Weights of a small GPT-style language model, trained from scratch on English Wikipedia.
Size: 10 layers, width 384, 3 heads of 128, vocabulary 4096.
Architecture: learned positions, tied embeddings, capped logits.
MLP neurons of a small language model. Each row is named by its layer, matrix (up: input weights) and neuron, and shows model dimensions 272-367. Each number is 128 + 24 x the weight over its row's rms, rounded and kept within 0 to 255. Numbers have three digits each.
After each neuron's rows, "fires on" lists the tokens most often at its 100 highest values on Wikipedia text that the model never trained on.

L6.up511:113120153123097124126132124141121088100137109112129097119131140142107114138150086159108173074104150155142105103102122156120090116140137126154137159137110075159119138130163165175121143088122104098074085128168109117146184109123174129141163132151163132090100142108122112143078143173120144130
fires on: " B", "ic", "erv", " S", "we", "iver"

L6.up475:116125141152115123097091164115129126115150114105092108127098108116121096108134124125159130129115112146100144132121154139132143103130141139160125120108158121130117174130136106144133104116136144098116096087139147144107125150128128145156135108081140129123139093148038138125166136154119074154
fires on: "\n", " |", "==="

L4.up667:117132111138146139165138114124111110136151137125121129149092131157123097144163124127135143155145088083186114121164114124131148156103128125136142132127105141184106129173113159181164103085126174109077162130155102099161118143167132126111076155107131123162126129110106113054124108163125138131
fires on: "im", "p", "res", "ib", "ul", "m"

L4.up529:137106116093142131160119098150134123132148117111108105115096129158158103144153068167138155142124104111116093122096195168144131091143161118144113115166142112126102141093163157158159128125120131120116116109131124060104117118147149165148121140158202126117118123144145143132094120132112119133
fires on: "ens", "un", "an", " not", " ob", "erv"

L6.up1374:145132084118115102120114179131092128126165110154110131139097100157080114119194158166132130117111089139129128120102152101129162109167113151126170095142143106158148130171155089152132168120101141099068146126124139139105132109098173159132169152103153133123151152140120170119133117149131085116
fires on: "ow", " F", "g", "p", "ap", "o"

L4.up1201:156131110110149073135137122119155140150146131095105124131105144163103117155127070138126144079133107115147138133139109143140165080161125127145143152152105127097111068136102122132096125128121100121111124109151159142159141107097139129106159113125154085143137121152105117183154114118149149130
fires on: "i", "b", "&", "o", "c", "6"

L4.up1115:159092137153145080178120145148178111130112150131124135110127126141102101134132113096170145091108154121123168139131088134110127119135070122139158152162125142123098119137141093106107133114142127118104135162162131136144143129142134104172130079156115083116119135151114128151105120083147115183
fires on: " the", " St", "i"

L4.up1276:110161142140117091144147150139090137104118137110091102132171121153115118119153108135099155137129166128138144125128108113115090135113130103114092152104102090153110120151144149134111084105132120107092108104143140154165201137114139119117109082156125142126122084108089167111094120134119158149
fires on: ")", " S", " B", "h", "-"

L7.up483:142139153138145145087119133151131093099095128090105148134130109111090125134144128138183123107100143128096122125134130169129136125112109063152112092124120134191094142100135139165104169129160144158108093142113140111106145112122115124152145180138147133111108120119145143112142102163126146116
fires on: " g", "ob", " Pet", " G", "et", " O"

L4.up1063:121126128120120135125125121153125121147136132167102080123111105142142110157124140162151144153185140068092113104138122168152140168134117096125151131104130114133101145140165147120139140092110102117123171122157102080117118120171141131117110117109086121113064146075142089112124078128071137112
fires on: "at", "ur", "im", "p", " Un", "ult"

L4.up866:121163179140096139110116112147129153180171112104109152136090076078119109108145112117156152132130073136078098195138152131137142114106166139108131127171105135193098150095189107139154126122109119088155106094110137130122134155153112147148142133092132102146108079166123134090120138138066125109
fires on: "\n", " the", " 0", " of"

L6.up1192:079132092138136144164134123186184130137084128139141108125086131172119115123101145106083125108120100134120149124089157153128168146158127126103129116169149118138118097160095146147162147116093094101137135136113159117132145170158136165094137178154137115153104109144123089087105178138120132167
fires on: " al", " A", "an", " st", "ang", "is"

L4.up1256:111149118084141171125090103125106121105164107117148130167104115150115085128131114111159156119090121122106083092187127118108138099151149154150145108129126088106119155133154119146090176094140122121074161141167155110136102134133132125107115158092127133173115087106124137128184115148122089174
fires on: "or", "us", "in"

L7.up491:119168115125123183177105118122118098086141080116200131089147086120122097119156146139144142129128100144118113114158105087117112128158121094162085147147128137134135162146116144082102159148147161103111132152170146101140117122122146154087179147115107086149118097126101126112151112181120125130
fires on: "\n", "l", "or", " St", "al"

L6.up1042:123104145154092130139165160143109143163111136151097102118144180181134096146087115149110139101130133107152149173149155146098138108103186171124131133161160083115125187103085139166163108081103127106154143110144133098144151125097120150122126101144133118109101100158128121114141126141141123091
fires on: " B", " S", "–", "b", "-", " K"

L4.up1242:142178162130122133121135085142139122140120119168170085140110129126138125129119141124168160147139091070086072106186163124089138103117145154109155084130166138129110181147135103117099144158119088101095161126157178130119135105168132138117124147170157117146145090157134123103141141150133120164
fires on: "in", "n", "te"

L4.up1260:153130180130129116127151136134118121187151142117102118123106148112141082152136120163151141106171130121099101104135115146134125092102174117109109139131120115147133117157118108120126124086135110104143140121133157152133138126135121136143142139084114089137154084139126166120149114135077111165
fires on: "\n", " |", " 0", " ", " On"

L6.up791:122137108168135187106135092142097087110110136087155090131111135107130093127116111144155158115099103128102144159079158176116152110185133131169097103124107153137111164131146131133081150110117118116093098141171166127107128124149125132128183118114187125158095126150147129128101130179130133135
fires on: " g", " dis", " mon", " G", " h"

L6.up643:110160138110071118105135170162157117155122108100087096176120102101138119142156142124165148086131087167095146123115104154144110144131134120148150093103164089094135117149146144143137115082118129098144160117120125105123104136140136133162132154109115139148097095132100159109172136155156131113
fires on: " |", "===", " prov", "|---|---|---|---|", " so"

L4.up486:072127123162138140109137160103106134175139140140111157131126156122060115122126135141149153148142138122122093103113136070135139124139125131143155120097151115121161154142136074158112135147125135115128158137162115093133092103133126166128106101112159114072113117166126153129119118122117114125
fires on: "g", " not", "ap", "and", "c", "n"

L7.up390:117156149134117094128145125127085103131137139144116099169124130123115074138074120133129135091098147111127141163161123125106137125118136107107104114135127122117139164133139098164091130090143123117123135135106118098179175173144153135145114083134091100142125118130095154076115156119094141088
fires on: " were", " S", " Al", " sub", "b", " being"